config = dict(
    n_head=5,
    n_kv_head=5,
    activation='swiglu',
    positions='rope',
    bias='none',
    init='uniform',
    beta1=0.9,
    weight_decay=0.041,
    lr_head=0.00693,
    decay_shape='linear',
    seq_len=256,
)
MLP neurons of a small language model. Each row is named by its layer, matrix (gate and up: input weights) and neuron, and shows model dimensions 64-159. Each number is 128 + 32 x the weight over its row's rms, rounded and kept within 0 to 255. A neuron's up and down rows have the sign that makes its largest values positive.
After each neuron's rows, "fires after" lists the tokens most often just before its 100 highest values on Wikipedia text that the model never trained on.

L5.gate496 [155 125 100 139 135 107 130 167 101  94 138 100 113 120 125 138 117  65  94 126 212 136  61 107 169 134 141 116 150 143 116 175 111 137 137 151 125  90 152  99 202 115 122 153 137 139 144 108 109  86 123 176 100 150 100 141 122 137  81  53  45 126 141 209 194 104  99 167 193 116 184 119 119 115 168 131 151 140 107 118 147 187 165 124 131  78 182  99 124 117 121 175 109  97  96  98]
L5.up496 [171 122 126 143 101 181  66 104 119 149 123 132 107 183 187 131  93 110 113  91 114 154 139  77 124 121 176 133 151 172 114 182 124 145 122 166  42 167 121 154 128  90 147 151 134  95 179  99 115 154 123 163  83  89 131 203 113 154 139 114 145 101 165 100 143 135  88 157 114 113 193 151 140 172 142 174 143 120  70 130 148 101 140 190 137  83 123 102 163 101  87 168  97 106 173 137]
fires after: " I", " K", " D", "A", "I"

L8.gate596 [118 148 113 146 147 164 123 105  85 110 139 105 141 154 148 132  80  83 118 113 144 192  79 113 137 117 185 101 157 174 112 153 146 115 163 152 106 136 151  47 148 104 149 105 144 129 156  94 134 140 113 139 139 177 109 124  90 163 118 197  99 182 154  92  89 136 126 154 158  96 141 124  93 155 150 119 165 130  93  91 131 111 140 147 166 139 124 123  79  82  78  89 140 147 128 163]
L8.up596 [140 124 117  45 170 107 146 174 171 171 113 109 121 118 158 132 115 111  81 110  97  52 178 122  91 104  78 136 166 128 121  45 109 116  97 178 135 122 109 134 140  69 145 150  95 118  52 105 155  69 149 160 200 117 137 112  94 119 124  88 127 116 130 132 128  88 190  52 112 110 107 136 143 134 121 120 122 137 139 124  83 153 168 108 111  51 103 149 133 120 105 157 103 186 125 117]
fires after: " R", " D", " d", "o", "d"

L7.gate634 [125 131 121 166 135 113 153 120  74 139 147 104 155 209 106 130 107 104  63 131 147 155 147  86 155  83  88 146 129  75 143 111 101  86 152  97 180 138 117 136 176 184 100 132 104 157 152 129 107  63  99 101  99 134 143 211 132 101 121 120  99  92 118 198  96 142 170 100 141  61 141 204 116 101 100 127 168 123 100 147 150 168 139 101 179 159 108 133 135 127 127 117 162 124 146 139]
L7.up634 [183  85 137 133  74 140  93 159 112  96 123 133  81 151  73  80  95 105 170  84 177 145 131 164 145 115  87  85  66  74 160 122 160 102 172  79 150 106  91 101 114 114 117 139 126 125 144 105 153 110 156 143 111 107 136  70 143 155 149 142 133 128  72 159  80 203 100 142 113  89 161 123 237  97 121 122 139  93 117 143 165 157 142 116 136 130 178  98 110  97 103 133 122 136 120 108]
fires after: " A", "A", " O"

L8.gate4 [113 150  88 134 124  81 175 136 142 112 124  91 124 138  64 102  68  83 113  81 165 142 144  56 179  79 118 153 156 131 151 124 116 105 126  70 128  83 159  59 182 139 156 104  96  90 122 125 112 128 102 154 106  92 146 178 156 173  60 164 122 147 177 168 133 126 153  97 147 149 159 151 121 136 193 172 148  58 121  73 166 136 143 104 179 121 114 142  90 119  87 166 139 106 126 148]
L8.up4 [143  90 112 147 117 146 117 110 161 117 115 125 168  95  66  80 125 115 180 153 108 115 112 137 130  99 129 162  93  80 115  71 189 102 159 112 129 113 115  64 140 121 131 137 126 112  57 139 144 123 112 140 172 100 179 143 131 140  76 144  70 124 161 131 130 144 136  76 120 171  92 155 100 169 140 158 135  98 143 166 140 145 112 117 136 159 165 148 135 158 136  91 158 129 133 142]
fires after: " m", " A", " ele", " M", "m", " It"

L11.gate502 [154 112  78  95 112 135 103  94 182 133 158 130  92 147 109 164 136 151 121  60 127 145 131 101  77  93  86  88 141 100 138  78  98 175 144 128 125  95 139 154 182 141  47  99  95 121 140  82 176  86 132 150 137 110  96 124 114 139 158 183  91 126 107 176  94 104 135 106 204 100 110 146 123  78 191 141 117 100 152  53 199 143  82 127 152 132 129  90 149 125 118 103 144 156 129  87]
L11.up502 [ 84 135 129  99  94  98 155 140 126 157 104 130 142 129 135 137 128 129 117 100 135 117 118 172 166  89  95  80 153 107 125 181  79 172 173 188 101 109 126  71 136 144 131 149 141 168 135  95 204 122 115 114 128 159 123 134 132 146  87 145 168 142 143 135  32  84 112 134 159 123 140  96 103  79 168 166 131 143 198  95 138 201 149 162 136 133 151 210 127 157 210 108 130 131 128 187]
fires after: " v", "in", " V", " comp", " ab"

L11.gate434 [170 180  97 111 174 102 117 163 145 115 188  93 106 123 107 140 138 115 152  69 127 120 116 113 173  81 127 136 147 161 145 125 159 166 142 122 142 121 120  68 151 145  66  77 110  95 185 154 147 113 126 171 185  71  55 120 173  94  90 144 118 119 169 189 173 110 129 146 160  98 136 156 130 116 139 179 143  95 110 137 189 103 115 194 105 122 131 107 138 106 171 158 143  53  66 167]
L11.up434 [114  94 117 162 168 188 104  95  88 123 151 123 130 125  72 160  26  75 121 100 112  88 125 138 145 135 121 115 150 151 124 140 161 150  66 121 164  89 131 130 159 214 130 150 130 117  95 100  97 120 142 134 149 100  92 135 212 102 110 137 127  73 110 103 159 144 110 141 164 129 132  70 142 139 162 147 188  56  94 144  76 100 126 125 152 101 174 124 109 175 155 169 153 118  88  89]
fires after: " f", " for", " F", " ra", " ", " on"

L5.gate196 [161 103 147 159 141 148 130 139  91  63 189 112 159 102 125 135 109 139 184 140 119 104 130 124  97 147 130  61 111  88 124 130  66 101 128  89 135 119 146 115 105 128  54 153  98  85 139  81  96 155  75 127 118 151 149 136 132 100 174 170 188 133 153 106  94  82 148 128 143 147 163 161 151 163 140 119 117  72 130 116 163 134  82 135 154 138 154 138  77 129 134 112 155 139 201 131]
L5.up196 [130 101 155 143 151  90 143 204  84 132 204  70 168  82  99 131 161 101 155 157 145 109 153  90 142 121  90  97 115 114 117 194 131 140 108 112  20  87 159  83 134 160 132 111  65 112 153 134  82 133  73 111  99 105  75 175 147 102 166 134 125 147 133  54 119 152 108 114 138 168 140 176 122 154 145 119 124  84 127 113 136 129 143 112 117 129  84 147 113 102  71 134 213 124 140 153]
fires after: "c", "ad", "os", "et", "ed", "ass"

L8.gate459 [111 175  92  77 100 119  97 127 131 140  74 112 111 134 136 111 144  61 101 115 154  99 120 112 150 167 114 109 147  94 203 131 165 101 177 119  97 117 122 129 139  79 133 148  48  72 115 121  94 126  95 120 125 168 147 130  79 145 144 162 120 150 126 163 164 110 148  95 122 147 180 150 102 125 168 105 129  86 130 102 148 126 181 111  97 162 107 155 106  68 151 173 163 142 129 153]
L8.up459 [143 143  99 136 101 107 139 131 158 137 153 126 117 136 148 151 131 119 146 138 185 116 153 132  92 135 116 173 123 105 179 141 142 159 128  64  85 136  62 192 147 130 130 139 120  83 110 119 112 156 105  69 151 132 176 132 165  96 148 123 140 173 111 163  44 130  95 129 101 140 111 154 125 104 177 121  55  98 132  95  98 111 123  75  82 168 168  90 114 134  67 186 184 111 180 111]
fires after: " f", "f", "ra", "l", "g", " F"

L8.gate150 [ 82 138  91  89 109  91 125 166 156 102 127  81  88 151 105 111 131 162 122  88 169 146 176  72 138 101  81 207 104 126 143 127 109  80 133 126 123 157 126 115 157 138 135 119 122 141 130 127  70 106 110 113  75 112 144 132 171 136  72 123 127 108 120 176  78 149 132 154 140 101 120 190 151 137 103 145 180  84 117 124 139 184 146 114 204 145 106  84 119  93  96  71 159 125  94 169]
L8.up150 [ 76 145 144 111 128 122 116 113 106 136 148 115 103 125 112  84 104 202 152 111 140  38 162 195 108 140 160 112 109 122 139  15 131  99 134  51 118 149 106 142 116 160  75  97 175 178 106  94 158 135 111 105 145 143 144 127 141 125 133 168 107  99 176 166 154 114 129 150 125 157  99 193 112 117 172  82 141 103  75 152 184 148 154  75 117  87 107  81 130 136 155 160 144 140 115 119]
fires after: " A", "A", " C"

L2.gate517 [139 150 110 115  94  99 128  75 130 123 155 120 137 119 170 123  81 104 133 124 112 118  65 123 105  96 116 109 132  94  98 189 133 126 145 184 136 125  55 136 115 126  90 136  95 123 131 114 129 140 129  80  84 191 138 123 135 130 140 211 116 170 191 192 121 133 139 128 108 125 114 146 111  80 117 119 157  90  55 130 203 208 104 143 139  91 126 116 145 134  82 119 118  56 106 131]
L2.up517 [126 131  65  53 108 120 128 138  79 135 155 142 118 124 153 128 160  87 180 134 134 127 188 130 126 124 179 123  97 128 136 135 129 128 130  77 138 134 199 209 123 135  51 136  77  91 134 111 122 131 128 142 139  79 134 132 126 133 123  96 160 142 182 126 131 201 128 132  98 135 128 134 186  32 123 121  84 122  66 127 157 165 177 133 120  84 127 127 132  77 133 129 121 124 182 123]
fires after: " L", " Y", " D", " S", " y", "r"

L7.gate421 [ 85 178 117  66 132 130 158  99  64 133 119  76 111  90 119 129  55 102 115  77 148 130 163  94 175 145 149  78  99 175 150  70 107  94 146 128 108 130 154 120 131 133  79 104 100 106 173 117 119 110 113 111 147 137  59  77 128  53 106 140 107 165 130 129  70 190 131 133 144 140 189  78 126 146 150 101 143 175 149 106 120 161 176  98 121 125  82 157 132 104 143 123 156  99 139 125]
L7.up421 [157 118 136  75  90 158 171 120 112 138 110 126 161  83 180 157 116 140 100 148  83 159 168 101 150 181 150 160 167 168 159  84 157  88 134 144 114 121  97  85 102 130 127  79  99 105 104 136 104 100 196 184 163  80 107 113 120  88  84 121 145 173  85 114 114 113 140 186 153 115 121  94  82 130 143 140 105 142 153 168 130  81 164 129 128  90  66 170 165 114 139 141 155 105 158 183]
fires after: "w", "l", "od", "ew", "re", "red"

L7.gate380 [139 154 114  80 105 128 139 120  99 120 129  85  84 143 134 145 161 191 139  59  83 120 200 149 128 136 105 169  88 110 131  64  77  62  92 101 139 130  69 104  73 151 137 123 125 164 124 153 124 107 138  91  96 111 121 117 135 136 131 136 149 102 112 109 186 136 135 134 121 159 139 112 122 145  86 133 103 109  90  78 184 119 147 164 123 140 119 171 165 139 127  69 141  81 162 180]
L7.up380 [106 159 135  96 129 156 132 102  62 112  85 155 102 151 121 157 133 100 109 135  97 168 164 147 132 141 169 118  90 115 118  19  92 111 160  83  84 118 123 145 143  90 182 103 140 138 144  94 127 125 135  93 144 139 140 124 158 185 184 168 240 105 156 143 129 137  91 132  90 123 127 174 102 174 154 129 154 176 143 135 153 192 134  74 138  68 119 141 119 113 166 134 131 119 169 136]
fires after: "le", " be", "il", "are", "e"

L2.gate176 [105 149  92  46 150 149 125 102  72 121  99 105 138 123  87 133  57  83 106 122 139 142  97 136 131 126 134 141  70 155 120 135 132 137 124 166 124 122 186 156 130 114 135 126 170 141 117 140 131 128 123  66 124 146 129 124 102 117 122 160  96 176 113  81 131 144 127 137 132 138 133 113 124 201 122 128 133 154  61 126 154 203 107 132 128 198 126 138 132 120 116 122  79  62 133 121]
L2.up176 [122 125 137 134  91 115 146 176  71 132  65 130 132 116 167 110 118 218  97 122 132 132 165 126 131 136  72 140 196 157 132 155 127 132 146  82 130 130  51  83 117 151 117 128 112 196 129 175 130 133 131 126 115  54 131 132 133 119 141 152 115  70 205  98 129  54 120 129  76 144 127  81 103 103 142 129 107  86 148 123 135  90 128 125 125  87 123 136 126  89 125 121 162 254 125 123]
fires after: "r", "ing", " ", " New", "sh", "p"

L4.gate632 [106 143 140 139 137 119 120 111 166 101 159 122 135 117 152 144 133 109 110 176  98  67 113 126 109 164 159 115 152 108 170 146 157 139 152 104 107 153 129 115 128  89 102 155 185  95  94  99 150 137 116  96  85 140 115  87 160  70 134 125 118 181 161 137  92 106 211 171 162 127 159 109  60 124 102  70 128 145  51 115 145 130 126 134 147 238  97  70 143 122 154 145 148 118  93 118]
L4.up632 [122 160 120  77  63 170  42 110 128 117 169  64 116 110 126 117 145 110 174 125  38  56 142 179 120 113 150 112 126 200 149 147 194 109 142 109 197 144 138 165 150 167  84 128 140  85 106 132 112 148 130 139 168 112 170 107 111 121  99 111 126 137 105 126 135 183 169  72 140  68 150 185  91 114  93 142 141 114 141 157 111 140 146 178 129 135 103  92 160 105 125 130 171 110 103 154]
fires after: " R", "r", " St", "g", " D", " P"

L4.gate586 [172 126 108 195 113 149 134 188 101 124 117  91 108 129 181  91 146 156 143 157 130  99 146  80  79 127 112 177 113 169 156 158 135 131  95  84 157 162 171 141 170  80 181 114  74 102  76 167 142  96 202  63  96 182 167 132  89  85 155 140 169 158  72 173 136 160 108  92 160 138 113 138 120 144 128 123 137 135 143  92 149 110 173  82  76 141 116 143 171 142 130 184 134 131 164 121]
L4.up586 [168 130 112  79 108 126 173 155 167 126 113 111 129 120 118 118 111 151 127 137 107  82 121 110  88 148  82 113 148 118 116 111 132 132 109 108 143 113 109 102  92 133 101 125  82  47 102  89 183 109 108 143 192 160 125  95  83 106 121 134  85 115 133 187 150 129 120 100 167 150 113 130 174  78 118 206  88 133 102  77 143 113 159 137 110 138 143 116 156 156 162  92 153 161 134 162]
fires after: "m", "f", "am", "v", "w", "ab"

L4.gate204 [103 145 119  90 127 134 166 132 126  94 108  88 137 133 149  65 103 154  66 110 155 123 102 134 118 119 122 142 151 111 174 152 159 112 126 101 121 154 113 114 199 142 140  79 133 155 179  78  91  47  92 222  87 120 117 147 132 126  96  90  91  75 126 141 130 101 122 176 111 116 182 178 104 106 118  94 148 124 110  95 119 177 170 133 139 116 114  70 144  72 102 143 133  88 148 166]
L4.up204 [ 38 145 166 170 102 157 130 150 132  60 165 126 113 168 165 144 184 140 128 144 127 127 120 140 152 109 131 154 130 160  76 181 125 107 111  71 100 143 107 114 173  82 159 135 189 158 148 161 114 147 120  93  66 121  69 125 104 112 103 157 182 108 136  43  63 126  97 169 140 111 140 112 127 138 127 122 170 162 159 126  65 143 124 127 196 107 160 154 143 111 131 153 113 139 128 105]
fires after: " A", " I", "I", " E"

L4.gate52 [111 192 106 107  86 106 118  70 104 134  91 150 142 126 105 186  69 123  65 130 113 163  98  83 135 155 129 120 162 135 153 121 117  93 155 145 108 148  98  70 147  87 133 124  89 173 140 113 131 114 151 145 142  84  92 148  95 170 100 133  90 121 127 113 127 146 196  79 142  96 185  76 106 189 127 111 149 127 133  82  93 131 201 144 106 153 148 101 146 101 132 124 174 100  91 120]
L4.up52 [116 138 145 106 132 100 152 137 146 190  63 159 146 143 188 112 103 197 104 144 110 144 131  49  73  71 132 170 127 113 137  73  78 123 103 125 110 176 151 125  83 122  85 125 125 141 128 138 178  88 164 121 124 143 197 140  61 127 130 137 166 168 135  51 148 116 114 161  95 126 174  78 110 166 193 107 159  94 136 106 124 108 149 139  86  78 188 134 182  96  91 131  83 129 156 180]
fires after: "d", "od", " O", " K", " D"

L4.gate377 [182 149  79 129  93 132 177 133 122 107 156 138 146 128  95 112 115 115 132  62 121 150 105  62 107 113  95 118  98 134 135 132 201  78 145  97 109 110 121  94 105 123 107 134 120 119 118 174 145  67  99 119 140  83 126 159 129 130 137  86 112 121 102 160 149 198 113 103 148 136 139 151  76 113 156 136 149 125 114  73 145 108 122 141  89 109  99 159 129 111 182 183 140 103 113 158]
L4.up377 [135 157 135 137 162 138  98  72 102 150 129 128 116 144 173 158  62  97 124 135 170 138 109 123 105 108 110  99  83 130 169  99 102 123 111 150 184 109 177 200 145 137 116 101 133  42 143 153 130 146 158 130 155  62 132 124 135 114 129 158 142 161  62 114 170 146  73 110 152 138 109  87  51  83 135 143 117 123 152 140 113 125  78 113 136 150 121  76 186 110  97 107  68 114  62 136]
fires after: "p", " K", " w", " F", "pp", " "

L5.gate308 [133 142 109 111  83 157 140  93 114 102 135 141 110 105  65 192 169 132  97 112 119 164 176 136 177 112 140  74 128 115  51 152 116  90  80  84 110 149 163  96 121 122  87 141 137 181 178 119 134 145 129 174 128 144  81 140 109 132  71 146 119 124 145 165 124 176  97 139 114 106 150  80 120 169  92 126 117 158  63 110 136 137 131  79 153 149  70 128 155 123  88 103 147 164 142 148]
L5.up308 [ 97 110 153  87 121 162 142 125 135 106  41 170 121 178 116 135 145 128  70 129 173  97 144 166 181 128 151  90 116 133 135 142 154 100 114  95  59 102 147  79 143 126 139 140  85 117 137 172 147 161 104 129 131 116 217 132 166 156 121 113 199 196 149  88 100 104 142 126 140 120 173 128  79 129 135 102 142 145 131 148 182 190 157 113 143 133 142 106 167 123 140  48  94 123 140  93]
fires after: "le", "e", "H", "w"

L5.gate144 [116 130 108 146 110 176 171 153  49  97 143 108  57 166 160 144  86 115 135 156 102 124  99  87 149 135 115 122 125  91 134 139 137 132 137 142 169 114 140 131 151  89 144 159 180 137  92  86 196  93 185 121 109 152 148 145  82 107 107 142 142 113  73 160 101  87 137 165 148 131 151 103  96  73  77  93 104 170  98 103 144 131 179 121 140 120 175  48 187 149  96 123 143  86 120 137]
L5.up144 [108 113 118 114 139 107 152 112 137 130 119 134 157 114 100  86 154 130 144 116 123 121 201  53 127 176  86 119 180 174 136 138 158 125 128 140 166 134  79  83 110 115 170  84 111 149 120 109  93  97 133 146 133 113 118 102  72  73 136 144 112 157  59 138  74 116  89  99 137 170  98 138 108 103 139 191 127 137 169 131 161  66 145  94  77 174 108 122 109 120 114 147 191 193 143  69]
fires after: "en", "im", "ed", "am", "ab", "an"

L8.gate284 [114 159  99 112 143 115 174 117  89 112 126 110  94 147 100 143 168  77 134 123 170 156  65  48 139  80 103 187  92 142 191 119 144 127 134 111 147 119 101 125 218 126 144 125 109 104 129 142 150 118  85 116 119 102  74 179 112 164 143 137  57 105 118 194 138 128 164  61 104  93 171 198 135 139 161 128 136 147 107 133 131 180 131 163 185 142 115  60 132  60 100 126 156 106 107 109]
L8.up284 [164 127 133 184  87 128 136 184 140 124  66 125 103 180 145 180 140  76 149  57 135  89 128 146 177 108  99 170  74  65 152 109 194 118 119 100  82 112 173 134 131 114 137 168 131 148 128 138  83 125 149 141 140 145 118 127 160 178 123 131 151 111 174  98 122 209 138 163 127 117 196 124 126 109  58 122  97 133  60 140 152 103 171 105 139  85 131 184  80 103  41 168 110 113  97 112]
fires after: " S", " M", " P", " T", " A"

L4.gate406 [115 146 108 180 143 111 164 122 125 115 142  85 127 110  55 167 124 147  85 142 178 136 148 146 108 116  94  88 164 108 119 175  81 121 111  94 126 106 108 164 109 152  82 131 149 176  90 152 128 102 123 132  84 167  84 125 163 149 115 121 146 149 193 178 114 120 117 185 171 122 118 159  78 128  92 105 138 112 111 128 124 154  81 135 180 125 138 197 108 133 176 118 189  85  82 125]
L4.up406 [126  84 159 129 118  96 122 127 129 126 109 106  84 120 132 113 127 180 124 145 142 100 177 156 123  80 124 112 110  96 124  24 100 148 171 128 201 123  54  92 149 177 138 101 128 179 148 139 158  83 122 118  65 144 150 148 165 146  89 142 100  83 172 169 119 125 106 158 128 184 150 147 140 138 132 150 112 173 112 113 151 172 115 111 191 128  62  99 138 107 120 154 120 118 124  87]
fires after: "c", "C", " A", "ad", "oc", "ord"

L4.gate276 [142 174  80 136 141 155 138 116 131 113 131 133  95 125 119 144 127 115  98  81 104  96 129 134  74 138 112  93 103 104  97 104 149  89 143  69 186 136  98 130 143  96 123 179 112  67 175  94 109 100  75  85 186 118 125 173 149 136 150 140 145  52 150 110 156 197 128  89 113 140 148 145 125 100  86  94 172 157 130  83 136 153 129 203 129 152  79 109 174 112 132 125 144 158 168 177]
L4.up276 [ 88 145 116 135 128 146 125  95 121  95 106  92 106 134 114 137 125 126 122  84 110 145 142 134  67 155 178 106 139 133 152 157 153 126 181  95 132 100  78 114 208 133  63 145 187 173 181 129  98  83 100 111 119 154 117 125 175 110 152 129 132  99 173 160 188 131 175 110  73 158 117 135 102 156 140 117 167 164 137 102 158 139 168 133 172 117 115  88 202 157 175 163 164 107  92 137]
fires after: " e", " b", " ", " S", " E", " B"

L8.gate228 [148 126  84 127 106 121  78 126 103 143 111 129  69 112 173 151 111 101 101 131 169 146 119  89 104 129 153  65 105 139 113 119 191  99 149 111 134 122  71 145 129  96  72 158  94  80 129  81 145 149  83 121 135 110 109  72  92 127 115 175  68 109 140 135 144 173  58 157 134  86 188 255 132 151 112 140 118 134 121  90 150 149 151 145 114  92  94 180 154  88 131  90 108 162 134 128]
L8.up228 [147 153 131 125 133 126 114 167 164 109  86  92  49  89 140  87 113  91 154 127 144  73 108 148  76 143 155  62 141 175  96 166 134 144 141  50 151 115  63 112 142  61  66 134 144 136  79 102 147 150  87 110 145  76 143 119 205 124 159 122  87 146 131 151 147 147 121 176  95 103 164 167 117 140  97  66 115 135  93  90 182 151  79 137 137 102 146  83 106  67 142 120 131 150 159 129]
fires after: " S", " s", "S", "ub", "s", " b"

L8.gate390 [127 140  59 128 146 135  31 116 130 148 162 109  85 165  76 195  79  98  80 157  85 121 129 139 118 147 157 148 126 127 120 134 128 103 160  98 101 103 126 120 139  78 115 184  64 112 135  90 127 160  74 169 131 110 139 148  72 195 137 127 133 115 184 173 112 137 147  95 132 114 185 126  96 135 147 102 110 139 106  91 108  76 164 169 108 167 149 151 148  49 112 158 137 130  98 132]
L8.up390 [141 142 135  82 215 135 145 150 167 152 112 104 152  88 156 165  90 105 174 129 136 120 122 126 137  85 112 129  88 144 124  71  88 140  89 112 107 174 191 129  90 110 106  66 141 126 119  67 152 112 200 108 163 146  82 138 148 130 143  41  98 106 144 168 135 156  98  96  91  99 178 163  97 102 110 157 121 150 122 143 137 140 131  62 140  39 110 133 160 124 101 102 148 196 119 120]
fires after: " p", " P", " G", " K", " D"

L7.gate594 [126 181 133 123 167 112 148 127 166 154 168  87 142 148 114 110 113 105 126 121 150 136  92  63 126 180 114 159 159 126 182 139  69 113 121 149 111 127 128 141 147 126 150  60 122 110  82  96 181  80 114 177 170 142 164 117 142  69 122 136 111 126 120 137  90 133 153 201 135 122 134  87 118  71 127  63 110 120 100  87  58 106 140 123 144 142 144 134 106 111  85 190 189 178  81  91]
L7.up594 [203 108 146 145 136 115 135 118 146 113 117 182 125 126 195 104 165 138 116 187 160 142 127 134 128 165 145 113 132 101 163 164 133  74 151  49  89 160 140 157 143 120 115 113  89 119 153 124  84  59 102 108 140 146 150 170  33  71 160  57 122  83 133 145 136 112  88 149 152  85 113 128 126 129  90 129 119 155 158 141 176 103 131 147 105 117  71 142 107 183 105 121 138 123 116 173]
fires after: "an", "ak", "z", "at", "us", "k"

L5.gate567 [107 177 126 128  71 137 183 143  35 106 118 140  64  91 185 130  94 134 101 148 212  82 126 107 144 161 137 150  95 114 144  93 173  73 124  97  55 107 120 130 116 108 133  78 109  99 122  67 111 101 161  62  99  40 145 141 111  96 111 151 143 163  54 150 122 118 128  83 134  93 179 117 149 133 113  96 164 118 122 137 144 127 146  75  99 151 131 136 116  71 128 162 166 122  76 119]
L5.up567 [112 153  84 104 113 176 127 102  75  84 124 127  98 177 164 168 134 140 143  86  84 104 158 169 121 131 144 129 130 144 126 141 130 106 160 101  80 109 122 120 110  87 124 132  84  64  99 151 127 141 202 116 169  88 189 101 126 140 152 166 191 188  98  93 138 166 133 114 148 129 135  95 131  77 125  93  86 123 140  84 107 108  77 126 118 158 114 128 121  65 179 110 143 121 106 163]
fires after: "w", "m", "if", "p", "l", "f"

L5.gate165 [111 143 115 169 109  62 143 117 170 145  91 125 158 104 135 131 116  81  92  82 164 123  70 158 102  98  91 163 175 111 100 121 135 103 178 183 127 132  96  97 139 140 151 106 110  71 209 145 165 104  96 176  94 114 137 192  83 141 145  74  61 116 135 134 184 106 151 136 145 124 218 116 143 174 168 129  78  91  94  97 132 183 151 106 146 121 150 167 156 100  99 182 100 120  66 114]
L5.up165 [ 96 127 111 188  68 109 139  66  97 117 154 160 126 105 187 150 153  97 102 126  83 157 174 114 122 106 179 104 124 138 117 151 186 108 138  90  92 189 169  59 175  46 135 137 104 177 101 138 111 148 104 116  84  80 167 138 111 137 125 117 127 136 107 155 118 145 115 122 172 112 121  97 139 106 119 154 154 109  80 138 118 112 151 158 118 116 161  70 121 104  88 104  97 161  95 131]
fires after: " I", " D", " E", "pp", "k", " K"

L5.gate435 [125 119 108 143 140 157 106 127 112 121 196 107  94 179 121 175 106 131 153 141 106  65 158  99 111 118 127 103 143 130 133 157 104 134  85  95 120 120 131  82 190 106 154 120 129 117 118 138 183 159 108 128 177  84 160 147 137 149 138 131 124 171 138 101 112 124 143  99  97 113 164 160  76 156 155 120 157  94 120 139 193 194 113 154 198 153  78  87 117 133  97  61 175 148 160 167]
L5.up435 [136 144 119 121 117 121 113 174 125 171 144 149 111 101 124 134  78 110 145  77 152 106 157 104 160 127 110 108 114  71 130 129 100 179 114 102  31 124  95 103 117 247 149 122 134 121 137 137 161  79 113 141 168 141 121 139  98 119  86 151  98  83 167 126 111 131  94 126 201 103 187  82 135  80 164 112 185 137 155 121 136 152 189 139 143 145 132 137 119 126 144 117 113 141 113 141]
fires after: " v", " V", "C", "M"

L4.gate47 [118 114  75 166  86  96 164 168 134 100 118 144 165 142 155 132 112 129  76 172 132 121 108 103 166 148 105 165 145  74 176 160  95 129  78 141 153 174 126 148  95 121 192 169 123 124 106 160 133 135 165 152 107 212 173 168  69 150 120 107 131 165 105 118 127  78 145 135 161 132 189 125  79 191 165 117 109 124  91  83 157  93 123  91 149 153 132 116 119 130 160 131  99 133 132 142]
L4.up47 [193 149 143 108 142  65 188  94  92 114 106 134 134 134 205 162 108 143 136 121 168 101 131 138  99 128 163 149 130  64 105  73 173 123 143 127 117  84 126 173 100 128 132 126  82  89  90 155 165 127 157 165 156 160 161 147 134  78 108 111 135 219  86 155 113 137 127 105 126 110 151 137 176 120 130  90  89 159 183 118 135  81 183 133 133 182  99 139 111 115  68 135 152  97 130 125]
fires after: "m", "v", "es", "as", "ass", "s"

L4.gate418 [116 175 103 131 164  83 131 120 165 157 202 113 132 121 102 142  93 174 103 160 169 108 137 107  82  64 139  97 122 121 135  79 106  97 131  95  81 111 161 112 131 189  91 137  78 123  84 153 169  90  81 138  89 147 123  93 136  52  97 110 167 162 164 123  75 162 165 105 154 166 149  97 142  85 131  83 103 117 147  69 126 143 110 106 143 115 108 143 133 106  75 149 116 154 100 109]
L4.up418 [124 141 174 152 114  85 102  97 151 120 130 115 119 174 174  64 115 160 128 176 183  96 133  76 158  82 148 170 114 151  91 136 142 119 117 104  78 129  88 140 113 163 123  64 138 116 121 124 150  91 122  48 177 166 128 121 171  95 194 171 114 118 156 185  72 154 113 155 137 139 167 107 135 102 105  54 110 199 119 110 155 216  80  82 108 154 100 129  63 113 151 149 151 108 129  87]
fires after: "ig", "t", "ag", "at", "ic", "ak"

L4.gate447 [ 67 148 115  97  97 162 150 144  52 136 115  79  88 130 147 137 107 133  86 159 147 105 135  67 117 112 126 175 162 204 177 175  78  84  92  69 101 127 124 139 188 130 149 123 151 171 143 122 104 100  96 125  78 155  95 105 123 120  96 128 111 118 148 181  81  95 132 135 150 157 166 145  97 178 201 149 197  74 135 121 162 134 127 130 155 160 118 107 167  96 154 135 166 130 117 148]
L4.up447 [113 107 133 154 166 110 128 128 109 146  83 143 153 125 178 147 114 144 105 157  81  77 133 101 172 180 186 125 112 143  97 135 140 188  87  74  99 149 188 159 118 114  76 110 157 189 115 109 160 179 121 132 153 205  60  99 171 173 188 142 140 164 125  92 129 160 127 138 108 130  80  87 118 108 118 105 144 120  93 157 168  69 188 112 123 127  77  62 117 120 174  95 160 136 120 108]
fires after: " C", "L", "1", " L", "ly"